MLP neurons of a small language model. Each row is named by its layer, matrix (down: output weights) and neuron, and shows model dimensions 16-111. Each number is 128 + 24 x the weight over its row's rms, rounded and kept within 0 to 255. A neuron's up and down rows have the sign that makes its largest values positive.
After each neuron's rows, "fires before" lists the tokens most often just after its 100 highest values on Wikipedia text that the model never trained on.

L9.down218 [122 135 127 144 176 137 119 170  82 136  86 171  85  82 134 131 158 115  98 105 138 128 123 104  98 182 146 133 178 122 110 172 142 131 145 117 106 111 135 103 157 126 107 136 125  93 111 100 109 151 147 121 132 149 138 122 145 135 100 116  91 146  54 112 125 152 144 135  99 141 142 108 139 156 146 106 151 186 107 100 118 159 107 182 136 122 133 130 143 109 158 163 117 106 131 117]
fires before: "ion", "ed", "ing", "ional", "ive", "or"

L7.down206 [119 122 128 169 130 134 171 156 155 163 128  70 117 124 108 134 145 119 160  85 126 127 142 154 132  79 100 112 138 158 142 163 109 124  90 145 128 161 112 146 115 149 127 107 120 156 112 104 140 164 131  81 107 151 127 117 131 108 112 147  41 120 155 155 143 123 131 125 112 138 145 134 149 115 143 152 159 139 150 145 146 134 119 148 103 110 114 125 120 144 110  87 145 147 161 110]
fires before: "|", " |", "-", "\n", "."

L2.down117 [125 164 101 120 130 151 109 109 103 111  86 130 107 135 114 129  97  80 132 108 148 139  71 131 126 111 158  86  99 102 140 124 113 140  99 118 133 100 125 105 124 128  99 123 133 132 141 151 111 122  71 121 126 174 147 129 115 139 125 106 128 120 113 121 126 159 157 128 135 108 115 133 128 121  84 134 127 127 202 121 135  81 140  92 138 126 155 138 129 138 146  94  89 117 109 162]
fires before: ")", " |"

L5.down35 [113 141 139  95 133 150 159  73 120  82 133 129 155 149 137 120 102 114 145 149 109 104  80  80 116 132 116 167 151 140 151 135 107 125 148 148 139 166 118 152 149 112 164 120 101 132 108 119 131  84  90 119 147 115 135 140 174 110 141 107 115 178 149 138 133 131 142 153 115 139 116 167 179 128 116 142 131 100 147 126 144 133 110 167 122  91 139 156 166 159 138 155 126 119 162 123]
fires before: ",", " |"

L3.down332 [111 142 120 127 118 130 147 178  98 163 146 129 173 137 126 124 136 130 131 150 128 143 172 155 120 177 100 112 148 109 166 163 106 116 178  92  89 124 162 122 111 127 127 138 146 158 168 131 102 122 182 117 147  98 104 159 139 161 109 112 135 118 151 108  94 137 140 123  93 133 155 138 120 141 157 140 135 110 128 128 128 144 117 118 119 142 154 140 119 124 130 101  99 132 188 142]
fires before: " |", ":", "ies", " Gill"

L5.down427 [116 138 136 141 119 124 134 129 144  96 113 112 153 124 118 131 162  87 144 147 110 104 115 143 134 150 126 125 155  83 146  90 154 127 178 136  98 118 110 119 114 111  81 122  57 106 119 117 111 158 153 133 148  60 131 137  75 166 166 118 112 154 105 124 150 138 117 128 135 139 115 113  88 125  84  99 140 128 134 100 153 165 174 106 129 124 173 140 162 116 135 118 129 126 146 103]
fires before: "ion", "ing", "tor", "s", "ed", "ti"

L7.down403 [166 123 105 133 107 104 123 136 154 135 160 151 115 115 150  94 136 162 112 154 129 129 167 120 142 155 155 113 135 118 140  63 106  97 107 140  95 124 149  96 135 131 124 137 153  86  82 114 135 149 150 187 123 105 128  72 139 144  90 107  91 120 141 219 155 121 141 117 117 125 114 118 127 138 132 120 149 150 115 101 122  91 109 142 156 158 103 106 108 131 136 119 130 133 138 116]
fires before: "|", " |"

L7.down1 [128 167 113 167 122 146 110 124 147 129  79 149 123 135 150 103 153 119  80 146 160 110  70  99 119 135 108 175 105  91 178 121 138 132 132 118  93 105 131 108 117 146 129 109 145  66 109 117 112 151 140 157  88 128 129  79 136 156 112 116  98 161 119 151 149 126 149 122 152 129 109 144 182 117 129 181 136 134 157 118 156 151 155 117  97 148 119  99 138 117 144 114 169  78 141  85]
fires before: " |", ".", ":"

L3.down439 [134  99  97 131  74 138 109 128 133 118 137 151  94 130 142 129 160  75 118  93 161 127 137 124 127  79 140 122 148 138 121  86  95 121 111 138 105 129 169 119 101 124 152 158  90 102 161 139 114 131 117 110 114 123 116 158 151 119 123 103 137 133 137 139 115 109 117 103 121  70  99 141 121 157 142 162 152 146 109 123 106 104 105 124 149 101 135 139 121  93 104 102 101 151 118 113]
fires before: " |", ".", "67", "0", " m"

L7.down356 [140 112  98 114 151 138 122 113 162 153 111 120  98 128 104 132 108 125 146 149 163 152 162  78 110 100 140 127 123  79 127 106 131 147 152 119  78 153 167 117 131 137 162 122 154 108 133 169 127 194 138 118 149 134 141 136 156 124 136 100 116 128 141 119 132 133 146 141 111 134 112  92 124 158 145 118 145 146 124  84 149 134 176 135  94 112 112 171 120 119 191 139 133 116 164 122]
fires before: ",", "=", " |", " life", " and", "\n"

L3.down421 [ 97 133 125 114 132 129 150 160 141 139  94  59 144 111 104 135 118 148 131 122 129 112  79 168 120 105 141 122 143 109  99 146  71 169 108 102  83 105 124 104 134 133  96 101 134 130 112 141 108  89 104 131 139  93 140  93 151  93 155 162 102 129 158 128 122 124 113  75 164 148 143 123 124 137 141 138 140 107 134 167 113 139 141 101 120 112 124 128  69  66 121 112 107 144 112 148]
fires before: ":", " |", "\n\n", "\n"

L3.down130 [135 154 147 132 138 154 119  92 145  95 162 146 106 103 147 171 117 109 119  76 147 128 136 142 105 139 145 166 131 127 121 148 132 154 138 107 155 158 137  85 100 188 155 156  98 159 153 115 155 142  99  97 128 148 125 151 119 153 146  89 150 127 120 163 103 118 126 117 136 100 123  92 132 122 162 117 126 113 136 137 128 104 109 121 132 137 112 134 156 139 160  90 119 127 139 174]
fires before: " |", " (", " km"

L3.down4 [119 135  58 143  71 160 159 145 120  88 112 123 146  83 127 117 126  76  97 119 135  95 149 124 156  87 140 148 111 153 140 120 134  93 140 129 137 132 117 131 140 166  88 148 135 156 138 118 122 143 121 141 125 186 137 111  85 137 137 163 119 150 126 151 145 115 165 163 158 169 129 137 138 133 135 152 153 113 140 143  76 122 169 114 139 110 126 150 144  66 106 135 116  97 127 123]
fires before: "–", " |", ")", " round", "-", " Sus"

L2.down324 [128 115 138 137 100 131 140 111 116 116 155 123 123 109 104 138 107 121 157 136 153 122 110 176 103 170 167  97  95 148 132 122 117 103 167 131 150 127 119 167 121 114 126 182  89 225 139 109  89 125 160 138 176 120 122 148 170 141 114 147  94 134  95 143 108 178 107  92 168 119 111 141 110 117 116 104 151 140 166 135 153 142 126 130 140 140 109 116 119 125 108 128 137 121 138 123]
fires before: " |", ":", "L", " ("

L7.down365 [124 130 111 141 118 136  83 122 129 134 157 126 194 137 123 125 111 127 137 125 129 119  99 131  81 133 144  70 142 160 122 153 116 121 174  69 161 186  96 124 117 110 130 200 151 121 148 114 108 125 168 115 131 132 104 103 141 171 120 162 153  88 133 137 150 133 120 102 133 151 143 148 132 158 116 124 143  91 118 147 151 144 126 117 143  86 122 133 105 139 109 126  68 104 122 134]
fires before: ":", " of", ")", "\n", "{"

L9.down216 [130 137 134 127 118 155 104 120 140 160 141 136 152 107 125  90 129 118 124 120 107 127 157 105 140 117 122 116 147 124  90 117 163 143 169 130 132 125 122 105 118 172 128 100 130 131 132 117 126 135 153 137 133 152 163 130 161 129 152 131 141 138 150 170 180 144 158 103 122 158 104 144 165  58 128 146 120 157 104 138 152 137  83 152 138 101 118 181 151 132 178 153 148 117 113  90]
fires before: ",", " to"

L9.down35 [103 158 138 105 185 118 163 113 129 195 138 143 119 160 139 126 149 162  85 139 124 136 111 164 120 130 141 114 146 141 120 129 124 129 120 113 131  95 124 136 148 134  94 118 119  92 128 123 123 128 113 178 124 170 128 134 146 127 147  99 150 112 110 125 114 124 167  59  92 134 143 147 165 131 115 169 114 130 138 165 115 167 108 145 143 107 117 152 135 134 141 150 124 145 141 125]
fires before: "\n", "\n\n"

L7.down440 [135 127 173 152 117 107 102 132 147 106 102 145  91 141 144 164 100 133 141 139  90 149 100  89 125 139 118 111 125 122 103 138 156 148 152 161 132 143 108 137 144 151 139  88 108 151 140  81 144 109 160 111 141 115 114 143 113 130  94 173 129 144 112 159 145 139 139 105 150 139 114 113 130 139 123  69 129 118 139 157 126 125 159 107  97 116 163 137 203 199 111 102 142  93 104 144]
fires before: ",", ".", "–", " |", " million"

L9.down148 [ 98  87 127 105 151 148 150 193 125 126 156 116  94 132  95 114 142 131 110 124 122 132 135 104 146 155 156 119  92 119 120 156 118 109 137 133 121 114 175 135 109 149  90 104 171  95 126 116 135 111  89 157 165 143 156 164 141 129 139 153 124 161 139 152 148 115 105 142 130 134  85 146  99 130 134 131  75 143 133  98 142  93 185 137 113 101 107 144 131 210 125 151 148 131  90 145]
fires before: " in", " to", " on", " –", " by"

L3.down240 [116 104 163 129 159  84 144  83 155 123 117 106 133 130  76 109 108 140 128 125 119  92 123 130 141 172 125 110 119 136 136 147 119 141 120 142 128 158 133 147 131 138  90 124  77 242 120  91  99 142 124 118 146 135 129 125 135 108 108 108 103 174 125 126 124 135 155 110 132 110 134 126 159 107 124 123 100 152 143 142 165  97 137 137 160  98 134  96 133 116 110 136 105 119  88 114]
fires before: "–", " |", ":"

L2.down213 [108 125 138 106 120 173 111 134 108 135 161 154 104 138 149 127 136 104 131 110  97 123  96 154 120 119 145 158 128 122 102  85 108 102 106 134 156 163 110 103 144 153 169 137 127 195 131  90 150 110 137 140 115  95 107 129 118 107 129 116 120 158  86 113 146 165 104 125  96  98 120 105 130 137 172 139 106 170 145 117 124 140 167 125 168  88 118 100 126 132 126  96 136 112 115 132]
fires before: " |", ",", ".", "–", ";"

L2.down224 [116 114 150 122 175 135 140 121 113 145 136 135 127 141 118  56 140 173 132 140 159 145 122 134 133 123 134 138 149 128 140 129 133 120 131 159 123 104 128 112  82 114  84  86 105 129 104  81 155  96 105  91 122 133 151 102 140 142 171 157 117 123 116 117 132  99 151 123 143 173  94 160  99 114  94 122 121 138 167 149 119 150 128 159 111 141 125 113 137 142 117 177  72 121 172 115]
fires before: " on", " in", "s", "ing", "ify", "es"

L3.down156 [ 91 128 115 126 139 137 158 106 126 134 131 145 151 135  91  63 165 117 131 129 130 158 128 138  66 109 150 108 144 134 136 161 175 112 146  86 148 133 122  98 124 159 133 148 138 133 125  76 132 152 144 116 104 116 152 151  99 105 162 141 104 133 111 167 181 142 159 132 134 137 126 133 123 124 125 145 117 182 160 175 166 121 139  97 147  92 156 140 148  56 127 131 136 143 142 127]
fires before: "=", "\n", "\n\n"

L5.down245 [143 117 114 149 114 121 151  87 142  97 120  96 119 153 112 115  97 140 133 141 122 124 134 105 139 175  56 111 132 163 154 127 128 152 145 142 110 149 120 109 111 145 133 147 127  75 160 134 140 115 152 165 121 109 155  95 157 140 149 149 147 150 130  98 104 159 117 121 139 175 107 151 138 115 114  93 113 189 153 131 180  88 107 151 164 137 151 127  82 156 159 133 119 107 131 109]
fires before: "s", "isi", "anie"

L9.down396 [151 139 135 126 155 162  89 119 130 160 136 117 135 119  79 141 140 137 137  82 144 101 151 122 157 126 152 143 112 117 107 134 154 125 126 126 151 132 120 119 136 101 144 141 150 101 130  77 122  51 140 128 113 105 133 118 159 159 140 139 162 195 114 104 124  76  89 155 117 122 155 129 160 104 143 110 155  99 117 168 149 107 151 100 115  87 106  97 136 134 123 125 139  99 151 150]
fires before: ")", "W", "N", "2", "^"

L2.down446 [132 150 136 114 139 149 187 127 150 121 129 144 108 131 140 100 140 139 125 165 161 158 148 182 137 152 141 157 104 159 172 131  87  99 135 124 157 163 104 130 105  97 104 125 103 185 161 190 124  95 129 120 180 119 114  96 125  65 147 148 164 133 145 172 127 146 166 134 139 129 116 151 141 147 111 115 128 131 125  85 138 134 127 127 139 149 172 104 141 172 139 153 163 107 154 148]
fires before: " States", " |", " (", " Kingdom", " by"

L7.down76 [122 124 101 118 171 148 127 121 137 112 131 134  96 109 120 122  88 142 119 160  99 140 114 103 133 149 127 163 174  97  82 154 140 128 136 159 116 118 121 111 125 151 143 130 148 165  95 125  86 169 149 153 169 151 138 130 140 148 123 106 157 138 140 135 122 125 108  98 126 170 136 162 152 140 126 162 123 131 169 138 128 119 102 158  90 182  82 135  76 150 115 165 119 126 135 155]
fires before: ","

L9.down59 [136 125 155 113 127 140 156 110  88 155 101  69 120 149 166 146 193 110 154 117 129 155  79 131 137 119 146  94 127 138 140 108 178  95  73 136 180 138 141 123  97 100 134 132 126 152 135 107 119 116 106 138  99 137 124 151 111 134 126  87 139  99 121 120 105 103 107 136 124 105 127 138 187 116 139 126 108 114 118 132 122 131 180 114 176 123 113 125 141 148  85 167 108  92 133 128]
fires before: ".", ",", ")", " in", " (", " and"